{
  "num_key_value_heads": 1,
  "positions": "rope",
  "attn_scale": 0.103,
  "tie_word_embeddings": true,
  "parallel_block": false,
  "init": "uniform",
  "init_std_qkv": 0.0255,
  "init_std_down": 0.0034,
  "optimizer": "muon_variant",
  "schedule": "wsd",
  "decay_fraction": 0.843,
  "doc_mask": true,
  "train_tokens": 598700000
}
MLP neurons of a small language model. Each row is named by its layer, matrix (down: output weights) and neuron, and shows model dimensions 64-127. Each number is 128 + 24 x the weight over its row's rms, rounded and kept within 0 to 255. A neuron's up and down rows have the sign that makes its largest values positive.
A block is one neuron, or neurons of one layer that tend to fire together. After each block is what it responds to, as a language model described it from the Wikipedia text at the highest values.

L9.down87 [120 164  86 134 136 142 139 105 111 129 104  94 120 129 109 159 134  75  89  89 146 114 125 167 131 119 128  90 126 149  88 150 136 137 123 127 170  53 118 136 151 126 169 152 122 135  88 130  82 104 109  91 129 123 132 109 112 174 145 103  96 141  80 128]
L9.down145 [133 135 109 109  93 102 117 141 103 178 141  58 140 103 139 123 120 183 112  90 149 107 161 110 110 111 123 153 129 125 148  85 145 116 105 119 134 129  91 146 122  97 127  96 134 133  60 106 169 103 127 106 117 137 146 109 152 136 122 100 158 176 116 111]
L9.down235 [111 113 159 165 138  97 111 122 115  99 121 125 125 133 103 129 134 137 149 114 127 120 150 139 103 148 130 161 109  83 115 151 148  88 116 111 114  90 130 112 152 148 150 119 143 127 131 160 166 118 123 106 122 108 167 168 127 161  88  77 111  97 114 136]
L9.down315 [137 136  84 145 123  70 149 133 143 145 126 140 159  86 129 108 112 106 134 161 118 112 152 122 115 124 112 147 124 111 159  96 154 109 170 139 138 161  67  81 153 149 144 116  98 113 125 107 169  81 113 153 100 138 135 111 166 114 112 118 160 156 105 156]
L9.down361 [ 76 128 155 118 127 123 102 131 166 189  87 158 125 126 127 127 120 152 117 116 131  97 153  94 106 126 130 160 190  58 117 143 151 113 144  95 143 103 134 177 152 144 136 101 114 136 150 119 141 122 114 131 182 116 142 142 118  96 126  91 150 112 146  82]
L9.down420 [150 102  95 126 147 126 123 117 141 158 149 140 121 135 137 140  97 142 125  94 223  42 120 182 134 138 110 121 102 121 100 134 126 142 163 122 111 171 144  99 157 117 115 104 174 126 128 128 123 102 116 123 129 123 124 148 134 124  85 136  87 113 146 137]
L9.down616 [115 126 121 114 148 103 166 119 128  95 175 103 168 106 129  98 139  85 132 105 131 101 125 103 164 109 100 128  97 142 137  85 154 111 117 133 152 137 159 107 112 105 176 163 121 102 129 137 136 135 107 141 156 155 142 123 159 154  80  87 145 119 155 135]
L9.down767 [169 123 104 120 128 153 122 105 110 155 142 122 146 109 124 140 118 120 136 150 131 143 136 123 137 108 140 147 185 112 109 152 139 131 163 134 150  79 138  98 161 141  89 142 170 159 102  93 104 158 155 122 162 126 114 135 149 110  95 124 146 133 130 116]
Description: Day numbers or prepositions just before a month name in dates, as in "on 7 February", "born 28 October", "as of 2025", "| Sep 4".

L9.down0 [108 127 112 149 138 128  81 117 129 173 120 130 121  77 180 136 126 137 157 148 153 123 148 137  87 167 131 140 135 107 127 120 176 106 126 107 129 100 133 132 157 129 113 142 108 132 128  79 105 128  95 115 134 133  89 126 139 132 108  98 158 110 131 120]
L9.down3 [138 106 119 149 164 107 121 104 121 128 137 151 121  92 127 116 109 133 120 140 186 114  97 123 113 103 101 111 151 156  83  84 102 176 112 131 127 107  71 126 115 165 134 112 163 139 102 104 110 162 151 142 134 151 118 136 152 180 117 109 141 119 135 108]
L9.down84 [ 98 121 140 120 139 146 129 121 109 127 153 171  90 125 108 106 129 171 170 135  98 119 113 125 131 104 120 105 119 152 132  94 104 102 124  91 112  99 109 126 109 155 168 110 158 135  75 139 132 113 143 111 145 153 134 124 145 170 152 180 156 124 137 120]
L9.down323 [125 128  83 119 115 117  95 120  99 141 113 142 123 113 130 131 102 136 144 154 174 110 123 125 135 102 133 157 124 115 120 108 131 150 166 142 128 105 157  95 140 142 119 108  91 156  94 116 142 119 142  87 169 135 163 160  94 122  95 149 140  84 131 139]
L9.down563 [102 120 131 136  47 139 175 172 109 134 158 137 103 167 188 142 150  85 132 122 123 144 127 108 137 128 129  98 133 135 133 109 131 117 108 101 101 102 109 101  71 146 104 133 124 145 132 141 139 122 135 116 163 152 117 138 100 133 143 126 122 134 167 130]
L9.down614 [144 101 150 129 146 140 111 113 142 136 160 101  98 129 154 103 169 127 160  85 101 130 157 134 116 109  97  97 108  64 135  88  94 137 114 127 103  84 108 117 112 147 169 139 155 142 123 123 140 112 123 127 117 152 110 119 169 109 112 102 132 130 111 130]
L9.down675 [ 87 110 161 148 129 112 131 129 125 145 137 142 119 159 148 111 117  92 136 110 114 141 146 134 108 132 156 164 106 138 109 115 153  83 123 134 131 113 125 165 104 120 117 121 156 132 123 157 161 145 109 104 133 129 115 150  89 117  87  92  95 155  75 134]
L9.down698 [144  92 145  84 140 132 139 122 145 126  93  93 201 129  98 120 159 148 161 105 140  96 176 114 120 160  80 103 151 102 141 111 146 153 100 126 116 114 149 131 147 125 140 109  87 123 157 112 154 137 141 147 120 131 140 165 163 132 104 162 168 151 126 139]
Description: Short prepositions and conjunctions, mostly "in", also "and", "of", "from", placed mid-sentence after a noun, comma or "that/who", opening a modifier: "atom in water", "that in humans", "Omegahat, and GitHub".

L4.down138 [139 136  95 156 121 180 112 114 134 105 176  79 164 135 157 136 105 124 123  78 173 124 122 137 158 108 103 168  85 162 147 134 136 113 165 157 135 131 129 132  99  91 144 113 135 153 126 120 149 133 137 110 104 122 143 107  87 152  78 126 147 107 106 124]
Description: Dash or word linking a start date to a coming end date, mostly the dash in biography birth–death parentheses; also born, until, to, on.

L4.down444 [134 127 118 142 150 145 152 142 113 142 164  67 124 140 108 133  65 122  76  86 133 139 132 122 153 147  74  98 136 139 106 169 127 153 182 134 123 131 143 121 124 159 143 110 162 151  95 110 147 169 111 127 101 154 158 116 149 133 114 152 136 158 147 108]
Description: Second word piece of a word split early, usually "e"/"re" right after an initial R or prefix, as in R-eid, R-eal, re-structured, VS-E-PR.

L4.down736 [157  93 138  93 141 129 116 123 120 138 117  84 134 101 119 142 124 108  84 141 158 164 101 136  90 165 142 136 144 122  99 117 128 111 130 149 159  93  61 134 175 138 154 150 104 114 140 107 112 126 131 153  98 134 100 144 130 142 151 104 157 119 128 123]
Description: The prepositions "in" and "of" after a noun, usually introducing a geographic place or year, e.g. "a town in northwestern Syria", "in 2000".

L9.down24 [159 167 163 121 170 137 156 116  86 123  98 151 141 162 132 104 141  94 151 130 134 140 112  95 115 137 139 164 100 141 131 143 109 135 129 165 143 151 113 120 142 151 134 144 121 143 135 112 127 128 109 108  79 114  99 152 143 107 150 140 112  89 120  94]
L9.down97 [114 146 116 159 115 107 169 118 136  86 128 118 138 149 132 128  98 114 134 127 130 128 156 124 151 120  86 115 128 107 130 109 146 102 148 145 105 133 122 126 138 129 177 113 107 126 121 103 114 131 110 143 115 125 163 157 144 154 164 137 110 127 157 132]
L9.down163 [124  95 126 125 148  97 152 161 113 109 127  92 120  86 133 166 122 110 160  87 132 127 143 165 104 127 122  96 145 105  73 126 149 120 125 114 153 122 111 146 162 149 109  95 120 141 173 126 106 100 142 112  99 127 149 152 163 142 148 124 111 149 107 125]
L9.down189 [123 185 131 125 124  96 146 143 149 110 130 149 155 135  98  72 129  88 101  88 134 123 112 154 104 133 172 155 145 145 145 114 158 103 148 144 119 125 121 125 128 128 140 154 109 157  94 112 108 141 144  74 124 101  90 112 101 127 131 103 116 138  85  99]
L9.down400 [119 124 131 105 124 148  84 128 138  80 118 130 128 109 123 113  84 109 158 158 148 147 152 153  82  90 134 113 124 110  85 111 120 120 120 143 148 100 108 115 161 136 117 123 108 178 113 142 129 136 137  90  96 133 133 156 113 173 123 139 132 126 106 151]
L9.down584 [163 106 132 130  93 148 148 131  93 135 159 104 187 103 153 144 120 104 156 153 117 130 168 125 138 123 126 101 148 150 145 122  79 119 150 117 118 111 112  87 157 110 137 127 137 121 146 181 128 148 152 118 144 119 171 137 156 102 162 107 136 151 128 134]
L9.down612 [101 106 131 105  62 148 134 118  87  97 128 152 139 133 155 129  86 109 153 108 115 101  84 111  86 160 111 112 151 147 114 124 130 112 117 120 106  98 149  94 112 108 170 119 143 153  70  97  85 121 143 109 109 177 144 126 141  79  82 132 160 119 113 125]
L9.down658 [144 127 118 135 121  87  98 108 132 108 119 158 134 110 133 127 113 121 118 126 104 128 124 119 136 145 100 146 136 173 131 121 172 145 104 140 151 100 120 128 148 155 134 154 120  94 104  88 115 133 156 162  97 166 125 142 160 150 146 143 135 145  88  85]
Description: Opening fragments of words split into pieces, often after were, be or a comma, such as th(oroughly), re(structured), pl(ural); also who after commas.

L4.down130 [121 123  66 108 113 109  94 114 109 139 121 153 165 147 153  98 111 127 135  90 156 118 134 168 132  76 134  99 120 164 161 125 144 157 182 111 100 141 115 110 128 129  84 140 142 132 162 117 117 139 139 136  93 174 132 123 158 135 114 134 123 109 113 141]
Description: Pipe separators right after a number in the middle of wiki table rows (election results, squad stats), plus occasional mid-word pieces in names.

L10.down213 [130 129 138 121 120 158  80 117 136 128 138 103  88  91  76 101 126  89 119 127 106 116 107  86 130 146 175 125  83 118 100 118 106 153 150 142 108  95 146 176 142 125 117 192 123 138 102 154 166 133 120 138 161 146 131 103 141 123 152 136 121  99 127 141]
L10.down257 [ 87 171 128 121  98 126  84  98 189 148 130 127 164  71 138 116 131 151 125 132 156 125 132 122 105 172 103 164 123 137 100  85 145 113 153  87 116 107 113 130  69 138 145 148 102 121 123 147 149 110 109 126 100 117 114  88 100 111 111 135 154 157 159 143]
L10.down383 [170 125 121 110 134 137 126 127 120 148 137 120 123 144  93 153 139  95 153 122 178 113 102 139 171  91 165 119 160 147  64 163 157 100 150 156 124 136 112 140 140 132 130 109 126 111 131 151 145 100 110 128 166 155 115 124 116 168 196 120 143 111 152 110]
L10.down451 [110  88 121  78 131 161 111 138 117 121 157 133 139 139 136 153 136 147 151 163 176 126 140 115 108  89 123 107  86 122  87 112 168 105 136 132  83 176 113 188 112 140 137 129 129 118  96 135 123 115 130 132 143 114 107 151 120 130 122  75 158 105 110 116]
L10.down464 [129  97 124  95 117 135 140  90 146 157 148 125  86 119  89 130 128 124 140 138 104 139 113  98 125 157 113 156 115 109 178 145 115 103 135 106 117 111 141 109 108  98  90 147 118 130 110 130 161 147 150 159 182 143  92 104 135 105 126 141 128 128 129 121]
L10.down522 [141 133 165 101 132  91 101 125  96  99 100 113 112 124 128 132 178 133 135 115 107 127 141 127 144 173 110 142 164 122 131  95 114 153 135  88  97  79  64 111  95 115 128 146  91  98 106 114 161 204 138 113 143 134 107 125 120 128 106  93 164 108  95 141]
L10.down554 [133 126 131  71  96 128  91  99 159 158 159 108 150 170 149 133 154 121 106 100 150 140 113 118 159 141 129 121 127 128 128 188 163 119 133  95 129 131 124 154 144 129 136  98 118 124 112 107 112 138 155 110 111 161 130 125 132 142 135 161 117 147 117 127]
L10.down702 [134 100 130 108 132 117 133 101 120 142 143 139  87 157 103 126 132 142 126 165 153 136 123 140 123 162  98 146 100 115 123 147 116 135  96 128 133 145 105 121  82 110 158 140 146  97 147  98 115 113 114 131 120 100 136 126 108 118 144 164  50 108 127 157]
Description: Numeric tokens that begin a number, most often a day of the month, a range start, a time, or a year's final digit, e.g. 14 May, 6 to 10pm, 194'6' to 1956.

L9.down29 [147 156 199 139 138 106 140 141 138 138 103 143 112 126 195  93 131 180 120 110 136  95 176 131 130 115 107 108 106 130 149 111 151 126 111 109 130 123 144 132 143 136  91 122 103 149 128 142 152  95 157 182 132 132 150 159 162 106 119 149 112 102 151 139]
L9.down239 [154 143 149 129 145 139 103 148 126 158 146 119  87 142 164 158  98 132  92 113 144 165 150 137 138  92  79 106 140 146 103 159  84 101 168  99 164 136 141 153 126 109 116 134 107 116 110 144 120 132 139 143  72 137 147 164 141 140 114  90 117 130  91 166]
L9.down413 [132  93 147 108 141 159 103 141 166 110 119  90 106  93  92 123 116 127 126 101 134 120 180 143  92 129 148 120 115 104 108 166 169 178 139 103 153 147 132 129 117 128 125 163 148 108 133 143 107 110 156  98 106 151 102 127 140 151 137  94 113 158 137  80]
L9.down450 [137 147 126 127 126 134 111 139 120 135 131 133  92  95 130 146  77 127 130 134 129 111 123 186 174 127  94 121 118 155 174 120 148 138 113 129 146 146 167 125 168 144 182 129 114  91 129 125 147 150 123 108 106 145 121 111 156 133  95  88 138 161 106 137]
L9.down579 [174 121 102 134 133 108 138 112 169  78 122 164 123 124 119 135  88 117 151 148  94  71 107 143 134 161 113 120 131 134 135 133 120 124 166 131 175 141 159 111 165 104 105 155 152 122 105 160  93 125 112 134 133 142 112 114 134 142 104 156 109 137  71 167]
L9.down598 [135 181 106 118 151 114 142 144 133 153 119 141 147 164 103 148 141 120 165 106 130 121 112 130 181 135 181 115 100 141 125 131 164 150 132 139 144 164 100 146 147 124 133 132  97 164 112 128 120 126 143 162 173 142 118 121 151 169 125 117 132 127 105  95]
L9.down714 [ 89 142 135 144 144 118 108 155 171 141  99 141 155  90 137 127 129 136 149 152 108 110 127 143 189 142 117 100 125 116 139 111  93 139 113 154 167 164 166 140  91 128 133 100 142 141  94 142 123 163 140 170 156 123 133 143  79  87 121 107 141 115 130 147]
L9.down752 [114 119 142 141 122 124 154  87 136 143  91 101 105 100 111 136 124 135 118 112 142 115 163 125 132  93 107 128 103 165 143 142 144 115 120 119 156 137  93 171 158 130  68 130 157  90 124 125 100 159 133 143 127 143 135 112 134 140  96 124 110 130 135 158]
Description: "of" and table "|" next to numbers in statistical text, e.g. "12.1% of families", "62.4 |" in election tables, "population of".

L10.down55 [121 155 127 125 100 134  79 111 131 146 117 169 129 163 138 128 123 104  93 156 110 111 155 138 130 102  95 122 106 125  90 124 124  96  89  92 121 110 154 102 118 108 165 113 147 144 119 134 123 109  88 165 120  93 103 127 128 134 128 105 152 106 143  50]
L10.down61 [138 146 129 129  91 141 131 129  88 113 139 184 128 101 135 124  93 122 117 153 138 153 125 110  94 181 141 129 104 164 142 129 130 122  83  75 100 139 164 139 137 141 149 164 134 154 166 120  83 105 124  92 148 115 130 115 105 168 141 154 129  99 174 135]
L10.down129 [159 127 115 149 171 132 108 158 104 102 177 111 131 116 150 129 137 108  83 128 127 117 130 146 136 116  98 139 155 126 195 103 137 140 114 141 130 126 139 141 124 146 149 136 142 137 123 135 127 116 142 135 125  85  91 113  95 139 176 108 115 119 120 146]
L10.down249 [128  89 108 100 132 104  77 130 162 140 177 108 113 146 213 133 131 108  85 141 147 159 153 136  98 113 124 152 147  99 133 108 123 135 129 113 122 145 143 104  53 118 135 110  84 155 202  97 176  98 140 141 143 135 168 122 139 189 108 129 150 140 101 149]
L10.down330 [164 139 118 138 120 144 159  85 108  70 121 167 142  79 124 152 168  82 122 115 128 159 173 180 155 119 153 153 132 151 129  79 150 120 103 117  96  62 156 106 114 111 148 138 138 104 136 143  91 150  96 148 131 107 154  94 124 138 176 141 129 146  99  94]
L10.down362 [113 113 126 115 134  84  77  87 102 127 108 137 136 108 110 181 142 141 111 139 137 141  86 101 125 124  92  91 103 148  92 127 132 107  97 114 166 133 156 114  99 103 125 133  94 116 120 134 119 118 133 103 102 134 104 113 115 155 147 147  70  84 107 167]
L10.down380 [124 146 129 131 116 138 133 107 128 121 145 162 112 117 150 175 142 108 165 116 107 127 150  46 127 144 143  85 151  96 145 142 157 137 140 108 146 102 164 127 132 156 134  94 168 151 168  90 119 143 158 111 143 131 146 113 113 138 117 129 155 151 143  93]
L10.down548 [155  92 130 131  82 126 160 139 126 128 108 105 127 157 178 150 137 132 142  86 168 103 139 100 120 111  95 140 143  90 117 110 114 163 142 117 145 120 129 143 137 130 116 140 100 152 171 185 127 155 127 165 120 134 101 144 114 151 141 113 123  79 154 119]
Description: Short opening fragments of words split into pieces, mostly verbs after a subject, auxiliary or "to", such as c(arried), c(ause), con(clude), surv(ived).

L4.down619 [118 102 135 118 182 110 130 142 138 149 119  74 108 126 149 110 108 106 147 159 111 155 133 123 155 116 122 114 144 126 154 150 144 123 144 150 141 147  52 124 142 107 134 158 158 116 161  94 130 159 131 180 139 126  81  84 110 120 120 125 108 136 113 174]
Description: Prepositions and verb endings that link an action to an organization or party named next, such as sold to, bought by, in cooperation with.

L10.down56 [137 100 144 160 153  74 140 104 179 104 124 118 133 115  83 118 151 100  88 173 134 107 140 111 137 105 124 104 144  94 154 149 147 122 158 129 117 131 148 121 139 128  92 117 133 123 150 150 151  99 114 125 157 107 128 131 116 105  96 147 127 128  94 163]
L10.down220 [131 139 148 170  81 130 129 123 153 187 126 131 149 124 143 118 136 104 125 126 120 126 144  80 151 129 115 125 144 145  92 143 134 144 136  92 138  91 115 137 134  93 142 156 153 125 182 136 148 110 136 104 105 151 114 161 103 119 156 138 118 118  80 164]
L10.down402 [ 90  92 145 116 147 117 106 116 113 130 117 124 110 118 129 136 177 143 112 119 103 132 142 148 109 131 162 132 165 126 171 112 105 110 135 116 130 138 145 135 143 146 152 148 148 112 134 156  93 133  79  97 122 119 114 175 135 136 120 134 137 114 159 167]
L10.down495 [ 87 112 127 134 117 125 108  85 124 114 134 118 123 104 134  96 111 146 117  88 137 122 123 165 126 158 107  78 122 135 104 147 123  99 122 159 144  94 122 122 149 157 140 143 160 128 135 142  78 109  80 125 105  93 121 136 115 171 152 153 143 146 137 126]
L10.down518 [138 118 119 124 110 127 153 167 135 123 141 102 121 119 121 117 111 107 133 122  90 133 120 123  93 131 115 142 133 129 106 165  86 110 158 137 143 172 134  83 107 131 125 148 137 122 127 125 100 119 120 131  98 117 188 110 152 128 111 147 134 115  13 118]
L10.down631 [116 108 120  85 115 141 139 156 107  87 105 150 139 127 141 120 107 105 112 130 133 137  81 161 147 158 145 129 137 130 119 146 138 115  86 138 136 133  82 140 144 166 175 190 101 110 137 159 111 115 122 114 154 118  74 160 128 127 154  76 113 131 159 122]
L10.down665 [157 142 140 140 112 132 143 127 132 157 114 157 129 144 114 117 126 150 120 100 144 156 171 121 119 143  81 104 123  72 138 155 132  80 128 108 142  73 113 134 119 187 145 144 127 156 156 141  81 136 116 127 147 138 137 101  92 114 109 121  85 132 123  85]
L10.down722 [140  74 145 164 114 133 103 106  97 134 140 132 152 138  89  87 138 148 108  78 141 126 124 132  96 154 138 143  95 112 115 174 145 163 166 139 187 100  98 135 163 108 164 131  98 137 108 113 101 126 169  93  95 123 115 104 118 108 110 112 126 119 106 148]
Description: Word-initial pieces, mostly St beginning names or words (Stuart, Stefan, Steel, Stamps, Staffel), plus the preposition in and word-start in- (integrated, incorporated).

L10.down67 [123 131 153 159 170 113 115 117 151 136 129 144 147 137 166 114 127 162 146 163 120 123 155 132 130 162 127 153 119 126 126 160 179 135 120 155 135 127 162 114 135 120  74 114 131 140 125 100 109 155 147 124 106 153 154 173 126 119 141 149 116  60 146 129]
L10.down160 [123  94 138 127 102 154 104  93 126 114 118 100 122 127 157 117 109 134 107 116 146 150 132 125 144 146 149 123 141 138 145 127 169 155 132 130 165 120 167 104 141 166 177 128 130 115 107 166  99 140 121 152 121 126  72 117 113 127 111 116 155 132 132 165]
L10.down187 [141 148 135 107 148 135 122 130 147 144 123 139 120 121 143 168 137 104 164 150 150 151 160 157 102 162 146  91 152 140  98 126 134 113 135 136 101 140 147  97 178  99 115 111 118 128 120  94  93 136 158 154 127 155 151 120 137  87 135 116  85 114 153  87]
L10.down285 [ 85 112 127 114 142 131 103 107 137 137 133  92 130 234 132 124 124 107 120 159 126 113 126 109 109  75 126 115 111 117 142 114 163  71 142 104 150 111 109 115 122 108 159 128 110 114 133 124 151 116 111 142 118 118 121 124 148 161 153 108 130 114 132 151]
L10.down403 [138 147 120 138  99 193 138 156 140 128 108 161 108 137 155 120 135 104 136 130 154 125  97 134  92 133 106 135 140  63 140 160 116 123 151 129 151 113 152 120 122  88 120 123 125 130  91  66 137  94 145 123 116 148  87 124 132 103 159 107 150 101 116 141]
L10.down517 [149 138 148 122 125 125 139 123  99 136 143 136 121 154 129 110 100 116 119 146 153 122  88  94 116 123 118 107 139  92 130 113 125  95  82 117 149 148 131 147 128 152 143 149 117 139  97 174  83 157  74 138 122 110 126 124 108 147 150 125 150  74 108 129]
L10.down529 [106 136 171 122 152 146 133 170 154 126  97 126 122 168 145 131 112  86 106 122 130 140 120 138 135 121 136 147 115 115 124 118 167 166 121 130 113 107 102 139 158 136 114 107 104 153  98 126 133 131 130 154  81  88 150 124 131 109 138 131 104 115  99 103]
L10.down732 [135 120 108 118 114  97 146 153 103 139 119 138 116 127 112 124 140 159 106 102 148 106 114 113  92 138 126 130  82 111 166 106 179 110 156 147 135 148 128 109 121 135 113 143 138 123 129 133 140 156 132 200 142 125  83 176 113 135 103  89 109 127 110 113]
Description: Fires at the end of a sentence's subject noun phrase, usually a comma opening an appositive or aside, or a name's last piece: "The project,", "Madonna,", "Carvalh|o".